python train.py --n_layer=13 --head_dim=128 --activation="gelu" --norm="layernorm" --norm_place="pre" --norm_eps=1e-05 --parallel_block=true --init_std_o=0.0 --init_std_up=0.0203 --lr_mult_o=1.5 --grad_clip=2.0 --warmup_steps=200 --schedule="wsd" --decay_shape="pow" --train_tokens=728300000
MLP neurons of a small language model. Each row is named by its layer, matrix (up: input weights) and neuron, and shows model dimensions 341-511. Each number is 128 + 24 x the weight over its row's rms, rounded and kept within 0 to 255. Numbers have three digits each.
A block is one neuron, or neurons of one layer that tend to fire together. After each block is what it responds to, as a language model described it from the Wikipedia text at the highest values.

L8.up174:128081144119113158100114091096190167151135093121165120146113104125118154167161133109140141135151123184148094112137099113120147178168105154148099113137108096088121159126126146070099081128096108125148156149150145102139100140125105126096099139119093086137121110132155100115109099089117091086148143134112115104134135111175082150113129102118175103131122172139102146134065133131101150119148128089095136142118141122150174120067142143152138150105133163112134130104130127106151164096119124095137164093117120116135129120139
L8.up646:129080117122141129121144122136132100183127151090080162134135118139137163141151135159135136136123091138124145192181145119130125129168177136074130142147116104118118169112123135123137155166149153170128114100126092127134119105111104141154140091103111153130134142093109134133073134110147094150135158113104178087131124129119077141152098142095134131194126158123125129131120145159146167122058121094065138127113129135096089133114107116129125078100136121150149129139100181153126086126152157120145084133133158143161140165150
L8.up745:143103146095115102109136126115149125124107092111079108155127122128092138130165122100114094120109114107168142136093169132124153141132147130135154122141121126117104138106144130142147164161171190134144111131128148136137164115120115080143133140117106128122153137103129099132137087094125174085093137108151138109116107141142145144147086073168101132126144122129087075119147126177132148123144138118139167139129115136100105157095178111133124098130108146121141116154134086113084112147146140111179136129130140111123163135109
L8.up754:133083131127117100122145137152115114121087123133084139146108115129169104136133096097154130076166111062116140139139133133099164141115149130112136112157113107145083149133121147081136149102098142133124139091135134072076076095089066175125070134095113102147132133152124127091115127134099128102107134188121121147128132139095137105108137122124130137117147114111143115134137113148140120174129125144133111123120163094119169113142145136115110111101088125133127132155104124090141121115184123152135131090114143158112151122126
Responds to: Final or inner sub-word pieces of people's surnames, often in tables, cast lists and sports results, e.g. Malone-y, Lord-e, Ridg-way.

L6.up1413:149166102103147129096108142108128118127128168151108167147127126135129110118178085143092137123111118111166107097117154136179106085140118081136180109159124113113186146138133148117130131143114126096177121153147114121133144131171110134112153140093119135075111175113104120156114097116130130157115119177106109120129136138139094069128138160111112140136165104151164110121126161114122125140113150124159094134137083091166101120143130130124132114137088184119079105142138157131143134154102088099192122089103153153117172133145
Responds to: Fires on the plural -s ending or article a/two opening a noun phrase object, often after with/has, e.g. passages, roofs, with a.

L6.up1654:109138098149130158127145151094135163112125104101111108117131096126137116161132138143117126158082151136136171143122167131127105169092102103125088147107103094125152119126144129074118149147174084146117124110085129139146139131090160171134138117131129126112129127129121140143104095131112155087132144115124109124113126116154150129129124118171126154148106173116137156115131114135118142119070131149127135117138133125117110077142115166090155179167105136110145088126145146093125130151100186128163097147134142105132163127091
Responds to: Final word-piece that completes a multi-token proper noun such as a name, place, or organization, e.g. Narragans-ett, New-mont, Kirkpat-rick.

L8.up51:129097144152135147128130108143117139163137146157164110137132089114125098073112162125136114112168155190120112081136146120084134146126140148075127093138095147122145111101120131128133150180127139147139098123094152120183159101158142157112104107136117116124145129087145123129142139115125154153097125105124177127138173118121112129130102095115108131097143129171086114101113135122119098134137125117132139138143158133148159123079167108136149142126108082134107072128136114117106108166132130128147115126128141126110155079098
L8.up740:116075150174178086117159110122117098107101141163126080096104120097106130094104110104159123116140144108108101101149156155150131127110163097120151116116107163131118162132106113115133106144133153136121106187117116147100105126155131109172109142125127115184129125120127132105114081162129143121113120115164106103165154147136130119105171115146137127116119116121128125126113108108165087129095098114116134099166148142170148170139124149064137124132115127131176110156118125110105140110124147132142156123147141133147112105144
L8.up992:174073168124157139086132149185146114134133159147156100139114148104146114116075083104133127071158112118091140119176166111103108125124124144104123125100123091136178137105075109112116149135089108156113109151129153138122145134116090134140161122068127144101104086122146145149120140158169123098144150123152127148110124160127087102128131127130145111105138146133131117115110123081151123156111141150115114113102101129116177119124139136116112141114124147119134116167087120118082159167117112156138155113124100099149117161140
L8.up1420:117056135115166114128136130127124129135099096102143114154100133117138111147111135123139082116134107126109122123121120165121130138138122131148135100136124106115110119116157095124132131130143131167152088165142165162133113074140129103148104131114139090139100114144162129116118101145133151106076152146139162137154158103145115089122125104127140144104132133120108102121113125132159127116171109117141109122160133137132209116124143158107113146103100144109110075139116153147129140160143118115135122108114115147119134098100
Responds to: Later word pieces of an uncommon surname after a first name, often followed by a comma, a pipe or "of", e.g. DeM-aggio, Krum-han-sl, Isser-man.

L6.up503:154169114162149120132110120131112144075070108163122071157173160130138155084100154138112162152115130150137122086129088139142142173103111104117128139179123153136133140146121136076129148149124170133135149147162111119167150130092077144103140149124134171128148120154107085111138101145130161110113174138165115152132065088126135140176135124149177140108103109128156121173142111090088113123146160138160148180082079137072151163098143157075108135102149125125080159138111112112135145136109129147151147109132146167105139124166
Responds to: Early or middle word pieces and inner punctuation of unfamiliar, often foreign names and terms in tables and lists, as in C-ed-ric, Ja-'-far, Cra-d-ock, Shi-a.

L2.up39:145132139104140117115094098120137128076091124170090156108139168104162117122113097140145132080139111121108115129104109185151112142134144135170147110135082127145124106157109154125130146129112093128116144123179158131116121138139147150164122094123098135109110126123090111166132101121154149086105119095128113102136191164130143111122122096146073116153121144148147137090087104156121106105175128167141143096159133105123085103104115135145147092125085145120140128156100121124184101121131204105113125111151167134091087089101
L2.up70:148135146124121135130146108188069144100158118170153144129122093154070164128119137154172129119138109155138157119127123121098138092215141120111153126156143140112138115145128129124097144138153115094146127124130131150153107115130157083119098133118140150102100138119114160146144138102105147129154093140101175149124115137141092125148116135151117154159114153151102129163139138113082105111144156137166132160087123126132116145086116141107140153123120156086136111139120106115061142147148133145128132141128119125125105140142
L2.up76:128129132112119127123132103092096128120121125138133124138156143121135103150161157108138119131090106097127142126116119122092109134197145137175125106157100142130092160138077168172160135122094131142081147112140109159119142127119096169113083140097125144130155128119101127113140133164095132115103139141131124140101143152107125133145118087103098160176141133152136125104088159144126081121126148143154145158153134092134125109102090161123156103085132113137117146137122148118185084109097179148117107147121141134106106143185
L2.up244:101151152142173150089091127125094138081156147130124091133106122148115084131073103145134133164086167108148143147126135119158141137135160115113146112120142137104115125119132135115136103135104092104113123104117121126129112119119129155139151084160162120135118124152157112145117157087137146139161157112171164104113112122098129107137165120145149107134155121155121118139112130119161114155152134176099118089154128132134135125132139108100102175165118144095132121112110126077116159161146164122132158098131123143125077115154
L2.up301:171136078114135127089109138114155073150135118122077143137100085119144152101118104144095136114140117171148155105098138113122108143163085065126107101145145149151128114121095133146124124110122110095108099109145092149158142140137138138099141098078138109165091147106175132127148142174107151125131145137098128088135142101173101100127106143180154121157142118129132119132126156118134151131128151114101167109080076105121124101153116112153148138111140134112079172119147100150115150165141138118162136143119107132107142133168
L2.up451:152157085138121105147117106117126101124151148158157100149123119116117139137134105143146073138114130098126140136129129108129099166122132101126132088160164130143101104168145109131137107100135129144137137097087150163130088140112113139081123093128143100148095117087128143076080147143121115159112067144104114120143141107108082095156134121098163124146106135107115136096134134101117143115158157165105137129109081133135058160169141128141119093102090137135154190089150102119095156156145138141121150128145125120081148118126
L2.up535:177140141139158117100090110097086118125144073130076145115159143133160130133120090156125144123067090153150111152140105141077116138116166085072083151158122155071141115150090111132103133147116154128119089133120165148100103155163102117102103130118161103152110096096135166151069104140101091101096115122126143084155133125143142156119113126144101142176110154150150115170133133103116163124159171133147131100087098097170134139097133175131132131127146121147148126092139093113093136155141153118134117124132103108103103092174
L2.up643:163180073128151150150144130083120141126136109181134142130113131129142135113102131117163127135152145129124145147145135152156092124125126137114135117142155078133127124094093135084129150131121106146100113121094140181153077126093183083146122129100105109140084146138101127180109160126114134102121141148136170169098120101129126107104110093139181131124168133114174147126156139165099131143119190136146164084102129183094117142144113105113155129120122138109115163121137095105151118177163141132151184141136145140141177122163
L2.up1157:150134138175118147158102109138100123108134142084141138156150081126126149141128098110133118137100061144155125114117170137143121163148170117119140109134099156124188131119112105090155129116156096093102142129082161141100142131143115121169148116156157127166125158120148064151102124122123062122138101140145146128146160103113124106163094088183104166100108145069118113118118119110076135105122176094116148128132108085161126146127127124122142107132112086173129129123119072120093108135118152119138085141149128112129088122153
L2.up1275:105121125118137130151163143154145139123102108118142134095125088135127120128137139127113124108146098121138117151133118134116133148148178132123127132152063188095141147160136134120141123171147136122125100138140135135109115157094120131112154086131150162119115109084150131155086170157112105124108115136102161117122147144162136103109096094105131133147106123077140128153158109085111132125175181127115132126082116110170160121142126165170145116115131141095122128137179090068113109120095169143152159121109131091114129119121
L2.up1441:147142110116132147128138156105122136158101102152166094139156103113158137151138099117097118143136101136190104145094130170135135121144144114164123087145141155152129134116108133114148080118097150129110138129113115140097099122133124130134141155135126132117106143122114140127092084168153121158129111138137163119121170142083108155116103127152158136126155150101141114148128166130127154107113104143134085176126092149127129092120121126136103104150141114102100111128143092127178131152120119118159134124178163138110175100111
L2.up1536:145171133115101134094129124139176120150154127150128113158110136084118137116116073139101107110101115138180078148080153153154145124168131083089143134133137119150135110111114137128132137101103138140109097152146138134141135098109109179096132124088087146139101162119130171121134137153111182126126118145125136116116160153145102145118108188162164146135098121152159152110116162162101136092118143129078155136129058073138133131134102166137157119097120150102104144102111126103088125144118094111138145132103133136152098118154
L2.up1562:173185097111114132092079105119111134127153126151133142131138136088143129090128111158120117121126126123147111135152156152105103184133166111127127122124168132170157113120108140133112123119059125096116160119151131144090121086161110179090107102097116123115092167094151130175106108182143090126140122137092129104125143171109128113130105148150108125132110121119140122160138139119123108114116149151099099158107095096111156121148105139136148123122136134129122156114139117119142137150082116107139123150180158126081162078140
L2.up1665:107136113141139124141142183125145163132129152185135106139122123141135135149152129123137108144096105150184131148097178113148114080106102117106113128187161143136126135100094150141124105107105126172127161136058151138117094112081121135125146114105143081122082165101084175122117127093110191162145098143134105126148157150104130100097133135156156173119127123151116132126163161174097115070125191113114112124145095125147080111111110140126138111104145134163112154147133069106131119118146144130142128166153109160115137128160
L2.up1896:158104068147137135185127125169079148104116116118149126151144092108133140119104147124132115147123139075168125115115134153132142190146167114141105162103138145126143158120120131088081135151134159125074124109113172143121091166133122149135109141187154144129112145123071115146123153136098106134108137138116177140141139171160149107109162112125137121135125135110118098138142154125158132118164178168151124104118090130055104162110139112125120112146086106106133116152147114151141086120115177140099122114122148119091088087160
L2.up1986:161147127095112138153150113134095134082133157149133108112096113140152144123164127137133131170107102130105087169134157150120166157156193124126161151139115088105094115143134145094147157133151107124148114112132119113152078126163122106117118140114152144119127141086087133162071172118123157113151124120103137134115108127115148139096105114121116092143141142142110144098155144146077130078119182150131133114106051155116100122138135153124116118121123156148161150115129156105134117113123164124152118103127099138114075108149
Responds to: Plural -s/-es suffix split off a noun, as in phase|s and server|s, plus abstract nouns like role, issue, period after the or a.

L2.up201:118116121143100101161139148126113119111129138144176121173080101132156115131144089097117103139168174103102152143151082145137147147138133137139124149123112151189108099125089148154062138094120120122128165102120101100158097102142127124132136138140142101163141182140150118081127137160115145153122144130155178109100126110094138134130142101129133113129129146132151127139153125104152133120130170151120126134095169137139120133101118127161153158108113122110109139141108125099142142134125160110173140124133128164130115118105
L2.up209:146089151134156106102132095104125104132117143081101134149115100160095114160166140113143198118137087119138131116100116137162087104181130133152105127143133154086097146142119144163098132151112064104131111114133111116133136135138079095163161098150149116120142136115084141158156155174116139131078139124122184111128098153076180159121160118093148121171143152138122170144177137097141107102126180087075150082136123132102102120134145147122135078146122133130151168121123152140132110116155178135121136168136139141123148154106
L2.up289:178117163119187122133135129134122165126150140100170136164132111168161136119153116148106130129122105143111110138137098132114116126128162150122111142115146121128131156118120138124172141081095134160112120113107135127107101111108181156151145133146152090134128089145140131123162201118109115102149110102140165135121130143115148156160106117075126137104118131141138142129106078139113138155118118129139146118123123101153123179123086165112179144127101118111127099124115132117154143136075141103123093146137101159109133127135
L2.up299:084175141122158123166141157107135150132146116089152104172086113114157083138127156149131099161113143119108110115115106148103119156138073137093123161147115077127161049134138131128122155110133106105179175117134159135119124123132121108102151111105126129155121176157139118090156146136116098165120135158112126151141120129126136125158105176147163129099139096106142186173126174136136135103170131122120159153095105127144123140139144135128112175134096132105131170141137172109150141104113139131166071089130153091141149138168
L2.up353:096177117129144139140135150093141097098151173162123107113139110162198149143123129150140159099149121170129126158150145090133121132124166155102111098110100090108124145154142101115147152134101128107072150168108114105105077115147102074122085113156164139142151146131129158110101125115116131183124112117145161134108154155092128102122156117092163107131127146095139154140146093116112176103101134102116154139126119169131137132086134122155135109079101137141075164124103156109125088160133143156099139132149102169127122120161
L2.up391:129136121083130118159140125127147121121127117111180122153129108137123135126145144109122144159124145116131116155153128131097135116099178131079115152115126154091125165132149106098113094152088151170106154130158102159091132161117134129112109154095112153107164112134117099114130078165144130131134125090139156150172123104125123154145077126099120106192120088104155139151136130125113149120080119131125108150121079108142114174096134135117128107143143146116143167143118149104172152120105145119099103159064125123119156140110
L2.up494:148133093112159145115163113132125109136100124082115140173075103156124148152105129125119127160141126119146115109113118132106105181114133155161156161083140121083117099146126106178148117063132150138116141119138136083161089106122103159108173127131178153108145109188130129087101149136093166149142132094123148144095122112104161123134158131128140113121100092099106141129155088111100178144146169171119078100117104129100123138140147142100099139118150100110117136110127133115135107109139128113149134148114167137159131104096
L2.up727:164139149114155151116105137102113171176143136166119135120109115168117132094158135094125110163108127087167080144120118141172132124112202109111153150120169106126108098139127136104130089085127099114134146078151084098118095093147119150129137127164084143133176158116142159144098122081104152149101193098143081136137094118121140095109151140146152097142109130112122094128148156115151116131129145146124116100103135136168166088111109151133116119136152152145159159092135118120111146120152137079161136096121108124093145136113
L2.up736:109119151132111138084154096132108117150103104118119125117134145142085109112144095159107170142142119105163069169127115150152147065098142147121143118135105118122115088095128122129142110114148106133125130140123132101140156150088096149152094156178127095127161137143122138121111127137115104128135145086124148135112118137117081121152113135099089133144103162131156115129129099129111149146114185115056107114070092131102129144135113120158152099148146123118130112147184111113127113105152122138179120151131166124141092167101
L2.up764:115137130121099071152143139114114139112112134110166138156119125135136119104136131163112163120134111089125150124123131168089121156179157139094123118090106146129118142094139164116101129111131111123156171119129172087152108163136104166131121125153096131121167119144158089105141134089097161121141153104135169149110156186194137097149110111158134123156144138123127126131157131117132119130105131110118126155134105123089121146131123151148180116113136106134147129122098100105128150113108167110139086106099123122126115138161
L2.up1107:111123135152144145118107148117135157073108118136146174144115130128102125157152155154123210141114115132109139161137094154122108151102140146127142112142134114145144084104092124138130139170128152130123150119104141135160167135119132144113147137190088133119126106137140148132133117139146160166164136137132172118159120162156116131128189142107140114149096096106124099146143119110112131134149101087140141117135108099139179127128144092101123139143130105153162134127126084128150179127126156136153133149125144121150112109161
L2.up1139:114106176101150125164119068148110123108097147123163100106128142119126140094161141128139126134117112130140130136161104147136148134124082151151141138108106151105089098134120125130108104128111097146119147129123143131115183140163123135144125135101162157113136120128116107123175138106119136111092104160119148126118103180130159106158137119091090126073079139073100165155167086093149103149151162091130140115148106134131139104156126158138153135149133141142153170108112124124108106154116114100132133106138162120146139126081
L2.up1442:126144085111167131137110142135137151116144112103101118105136082158117119113175112110113164122119067135122090164141154146129138156156160138087148119126077150146064124106134140114148111156115107113106142095105103115143109164137112143093098106118168167110143129122121084141144137136124146116113118075153138128154146148136167143126137103124146143145115116120130133171127155153143127106114128126098131127130105174100126186147161121133149128110120160084076180116098145081149137141140092136140116101121150137128147089127
L2.up1566:151131104150118103143129130110106085146162144120142137156095115156111120129165180116110110130131120133128158132156115156115078109143114132162102160149162131085087142101126151182130165118163126113124114155159128092121161087101082142143097151144159103133110095161143129109129104111084143104137192125099113133165148120108148151150178153128129100153132139077130103147176124096126161099162115091110095115135107117173114130117121106090133151118153119098176169117111135127127141138112145107119065149169132159122126112144
L2.up1849:189138118107163129117135114076100067130112134127150121181124154137132133122088099189146156155104125143107124170107146172125128121116137099128149121135094121140107135157157088136110117114154158143126134120089134135110123161135139100139175076084140157106133133164102123104093129166094142125107130110157139123104172141113128092131133145099220144140132133150116121134133139140112127087113144117146124139076097139112170114107129105149129099131125096132169153107137137112127096153159105118114118118151121157148158153092
L2.up1903:132133126137124114140123118157086117095162182128132115135159106107150145059095152089156156113088113133078108116132118185089117124178121150123143102121114103166172125123124120096135105137121133077165105125149140186173134158104168118106152099157121112144121122121111113138150156137124104111107168111117135156129135096185092118110197150145118129133139132105132128100129192157129150111147127123115098122178105105155152170120128164133143136129161101142104135119118122163147144130141120114144142116141139134140145112153
Responds to: The word-piece right after a capitalized opening fragment, mostly in foreign proper names, e.g. Gu-er-chais, E-mel-janov, O-der-matt, and a few ordinary words.

L2.up102:148138152151185123183111119142177143061151094119123097150142134153105153139114162111112117104131134140134129144103134148115088152152101149131110128158146154103112123139154116122123116132127155120130157092136149132142105135148094119114136136137164151121121164124124155116106119057085089121140084119102116123165121177164146084096120087117107143115113129107157126112125122123148115120111105105111080089152148131135121132128128149104168108124098155142101120107120122161130135208086148097125160127144155130107174123165
L2.up198:133112125104112138087131101151156141168134125115072119136136117108111142130159137131106155166091129166143149141078142125133118184150134121120162156116155095140116137143100111118119156155157129133170154133105110117119091117131117103136093076140132122128133103088044100146092139101118136146123113099145125162120145144124093131128115160136109135124111144117122145108101158132128140150122122133123131107116115109104116132137090142146142147086109107096085117118088139125151141200139132134150170105136096113135194111084
L2.up440:125134159152148095115104091125118122130141140131134104158091146093090136143115150133096151162132158114163136162092114156084166150130146131124087176113123109157137127135144126127118161126155118162098096137065145165125107095115150129148087138136149120172124099138134121131096133086115137119155108090157116120133076132148115097137123117116163152115120145112095087117168131146145154124138153142171119090116119127104104118128159149161124154122141140131062069148122133152142162136114118160155143106209114147136164131136
L2.up617:096118135167135119125152134122107165117146141152195145155118160123104129115134140124116120149127119146135145128091125138156150150148128124144136152137110127183109082133119123139135137147140118184119138148094087178129126144124125124133076120147104140102113125090094107096078098126146138065138132107117142070163135148122162108126103085132176152149140070091142068122115106135132135165125147134152127115112146138131125142141141097125138112097150109137112090146101120112140116158106107095109138084132152126148112157157
L2.up649:114111136171091116129103170158151149151105090151184139113076138095078129126155150112104116123187081188108161163144129108135163141186107119209126120176089139101143104102138130108125145150167137122101087070127111161149105137120104089144140121151146150136136096134148132129133130121137137134145095136156160085120132135203134119100083128124111124142153104115131133138103198146120159155071152136167132126139107116102152115139135105103141122143132134135125115131170152132143118141157121114126087178121118119133130135092
L2.up840:125130152142128137077051120118160134122160162116069151138124113095068145129136179149123133148107150129141131173099140125140122150113165084105086145135100099147118090123116102105137126140167111159160146156109120124136115122116111130128114128095137138134140096087113106171078110109137109090128088087147120137157126153128113102141130127127130162140103133118080109145117182157141148154148146150153123114138123110108071119096136164154125134129126132110103103142119133130147134190108161162135172108150124104117172118114
L2.up1005:108135159118100114106129113108080118120120140112128128165137140125091169121154149122103145108097134107130161107122136095141153116124133120131105142119124097133117131203122151099168162086113080129103114116119104152137171125131153118146066113135088110160134169117087126142149124126126141118134118093126168116123145094166090102143160135125120104102149165125106158141114126126164173164075146154144136105163140139138131147096145181109113100107149107109113088119140142123118143172150111121148140132093112143144169139123
L2.up1049:087126131102134080126170101107124152157118134158138125128146163123097135138062125155112119101096133116161140148097134108160116157133136088155101149100129111152109131122152154104137141104117077140135121163078127162105113100125120130089123125125122126139122114151093112144117111123095134107133124099127122124116124118146138115147129110140148165143166111168065118126149080159100174121120102165141142117147109131127112108117118157146119140141154151143046126133116104155142138165122094125123174118192115143162127136146
L2.up1058:122121152135156148150119143111061163141151097121144095101137108125164144136146122083101110153139156100117113142122134134158142094164085122124085109094145097086088091163114101152169137135109137133166100126122141166140138167160151143110116134154141129128112169116110119090155137120161117100150107149147098111081163136133114130128155106102130105148109122126154120124118112121109125178124185126154144082170147115109142130149160097117148133095092139119111104119136133167133124159108116154153124144130089139162142144113
L2.up1368:097143142149103059084137135109103115107093105110107084122107147159116120165081166103124119158110155145113116168136158136147090158132094154164123144166096109125144135159135108107094093160096124136134106130182156126130125136147117142156156102128143101091141121122125117112125138117128125132136109106167126127125126128142123109103154131183114154123111092108134108121144136099120113136128141111121107149124147111160120127117135093163144174112101146126101108110111121157147177175136146079148178158132125139118175116164
L2.up1487:125122161156136154154107159149154125124108100149164139123094141144090151158128118123159163169091117154121125129120110078116128068153094109141180134148082089133111148151163153118128118123112115169144126114117154156158140137171113143093111109136096153092136144161161137151129140105108171113137164153097124121147140087136130099092105088127139139137160120135122132127143140086137127179089130129115135099157141105134108146098106092136100152090115118148090123136110136121120137148125101109160144111131132097097121143145
L2.up1918:109107148137134100122155153132063175148099126065105133132152123132149138155092133107099116102059115158110130151142111175121156123132092119164107118084133098132106136096145131094138146090097148143111099139122160187157110064148078138136090116143154103147134119105066078143086127132087124159137082132116113102140156106178088151108116141124125138113139105173074121108111158151136152098125121151075135094132092115127147143120118096097143142135117102139114161126135126132168130140121125113127177164115141166165157163129
L2.up1983:131129132126165092138134119132183152101092127123066122120110148124150092178139156130075127200164148120145112115109127151111118144092116088110155183112081129159145099127156136134146147153111131152112128157138128149144138147133147157182151165122144111177127141152082111134107107153130132104116166149145104112154115107134140187120151135144125163111141127132120109125121087125150156148115146161151104159139128094089127144111156104140121098145115176122068106135141121175092127115157122136142109124146106127100198136104
L2.up2012:107132157137137130119145126133139148153130138122139079114079147151119145131104144128125134155107108098141158142117136104134142146152160146121137102116150146122121096145136177140124128169111059170134121125116141157144119172147103122126099123138125160170136107143108161175144136100146128146121100104103079139108124102167132115111135141130149142172123116151115071076102108081163113136125158128078139107124107147147098135107127144101165141117119117152117128133132107129133125149122133148120147155121119067133174135133
L2.up2023:135128154157144139138111117142120121138116112131155156158124151159088124136126141175142133138121084149154137141111110116169093115163110112165118156142133183155115137155117096111123142155116102190103092158132146155112109122152131126170135105128150148140144155106112059164110096129140099156174128116142151111181118133141114137126102105112140120146097118118114093068110124123128136113104130145130122148091148163068127161143140138144122092132143104142115109142118125112117127121134093139139128113118112090111186114132
L2.up2028:186202097176161134067135093128139135065148160154177147122096122150092113128153140144123119133106144135101145149136111120093124128155116119125140148120157119162152113121155119139099145109108142136128135145106133151129144114130162135140167124112118137091129186143146167098080122107102146093117080152132102101144126119120118130134102098154137152128117128099139103128094089147078142125091138104195142122124142093158117099125111175122169136138130149107159118101113127157100139142131105122154156124141125141158134117152
Responds to: Last word-piece that completes a multi-token proper name, such as a surname or place, often in tables or lists, e.g. McEl-roy, Bustam-ante, Tab-or.

L8.up8:141153083087161142143141143134140118104158164173110167137077131124094133098148140162090121124062096134145138099132106157117142076107112113080183059195130125142128131107124106106122119093105119117176114123138142164121144096106143132098122123116125092115086145167122150164104144147125154136118116136095156129134156165095107111108144139109139117143172143122148161065136121109132108126155106150138140104113092120093148158134099145126145132127106134144075099156121121096133126124103093116117159108114149141124146152128
L8.up421:116162100119129147084144127145127129118142149126103129108127110140118131112127140126099121146122157128158150121134131119143149105120127124093155112137115119133126166141131108142078162099073139095158100164144139142153100101135133188107142153147144120185123160121111147149131123148098119161114093126095096139134146103144130165111139174158097141133113129113115109107145151138144128174175125104123129129124119100121111140126145113153108091117127125176095114157156148124135178156140102104134109133103133164115161129144
L8.up1547:121118129154092119157162118121089077105122126165143118137167115138154084179138109129168120136153112154095083106142114126125127113067115110080129156141113138081134128142120107138144114179116140129130117121172111162110125149177135113130104115145123101139101106124107123145087132110097147125125123143142149134101137155076168147170127121149140130071133154155146147127091139126096106157162089145166130137109138096127134144116114111133138176126131144120102115136104141103148135128096173111150115148120142171112149112139
L8.up1634:123129125134133130103130155156125139140136139139112160169125099178099108120149131159063141153110110206130102083096167103120113152123136119137075101125144187106145115129125100110146118121163123094161155133099131120143127099122145130115118156117092160137098142098134127146123157116115128146104110138108119113143132124112108148140106122146118104149129089160107134123172184128141109124188147126130116082110101100059121124125119144111161128141130132107147091179138119126132129135147148107129097121130111156117134128125
Responds to: Plural suffix pieces such as s, es, ers that complete a split noun (brochu-res, probe-s, vas-es), plus whole plural nouns like services or troops.